Weights of a small transformer language model: 8 heads of 64.
MLP neurons of a small language model. Each row is named by its layer, matrix (down: output weights) and neuron, and shows model dimensions 448-511. Each number is 128 + 32 x the weight over its row's rms, rounded and kept within 0 to 255. A neuron's up and down rows have the sign that makes its largest values positive.
After each neuron's rows, "raises" lists the tokens whose logits its output raises most directly, leaving later layers aside.

L2.down392 [186 115 174 129 127 142 154 133 149 151 146  97 107 112 184 140 162 116 175 161 135 147 122  52  83  79 120  41  65 167 136 148  91 179 173 105 152 161  92 153 101 149 114 162  82  93 100 123 137 144 168  92 168 137 144 114 164 128  88 129 158 138  71 127]
raises: "position", "tional ", "tioned ", "tical ", "pression"

L2.down87 [196 163 138 116 164 174 116 179 144 123 122 144 132 106  72  92 140 133 167  90 130  88 171 143 129  51 132 154 161  77  89 128 134 113 216 143 159 139  91 196 152 130 126 177  72  91  90 137 121 137 114  92 169 142 100 114  96 127 134 103 103 146  98  98]
raises: "addition", "practice", "addition ", "response ", "some "

L2.down827 [131 159 124 134 112 107 164  51 137 138 139 125 106 108 120 124 153 120  85 106  63 150 115 109  75 140 157 130 121  66 128 128  87  97 151 153 117 139 150  68 178  96 144 196 153 139 132 135 152  88  66 122 171 142 131  90 127 114 134 121 108 142  97 214]
raises: "Description", "Personal ", "Background", "See ", "Geography"

L2.down972 [123 103  35 167  73 125 117 121 148  96 158 115 130 128 169 148 121 182 142 119 102 170 155 161  81 105 152  86 162 129 146 127 131 138 148 166 147 110 132 122 146  91 143 169 103 163 105 124  86 143 131 126 153 164 129 103 189 122 148 161 144  99  81 122]
raises: "Born", "Coordinates", "Full ", "Country", "Date "

L2.down970 [ 84  85 153 136  77 143 115 112 118 148 148 132 123 114 155  70 137 146 120 100 133 113 157 138 118 104 122 174  92 106 180  87 103 140 184 157 132 109 181 154 136 121 126 142 101 173  97  99 122  64 181 135 107 175 128 107 104 139 159 146  93 139 186 131]
raises: "called ", "known ", "named ", "featured ", "served "

L2.down549 [196 173 115 159 147 195  98 115 172 166  82 150 161 101 113 146 112 141 101  80 135 125 181 150  57 110 132 146 130 150 146 151  73 102 113 133 100 116 103 187 100 132 122 122 168 104 181 160 123 129 139 129 125 128 129 182  83 143 106 164  94 155 113 165]
raises: "up ", "up", "down ", "out ", "outs "

L2.down777 [112 123 116 125  33 113 110 124 113 168 143 104 123 192 104 118 106 103 121  61 109  91 111 129  90  82 131 155  68 130 159 192 148  90 154 161 163 138 168 172  91  95 145 151  48  59  63 105 126 154 142 125 115 117  55 205 155 136 128 125 164 118 164 128]
raises: "far ", "virt", "itself ", "itself", "birth"

L2.down364 [119 120 142 106 140 144  29 180  78 103 132  82  90 105 107  91 138 154  90  70 174  69 111 122 153 152 142  42 105 141 105 141 132 109 120 130 137 112 152 160 124 102 137 164 115  89 154 115  84  85 118 104 134  91  93 169  90 118 102 205 113 169  78 173]
raises: "himself ", "itself ", "himself", "him", "them "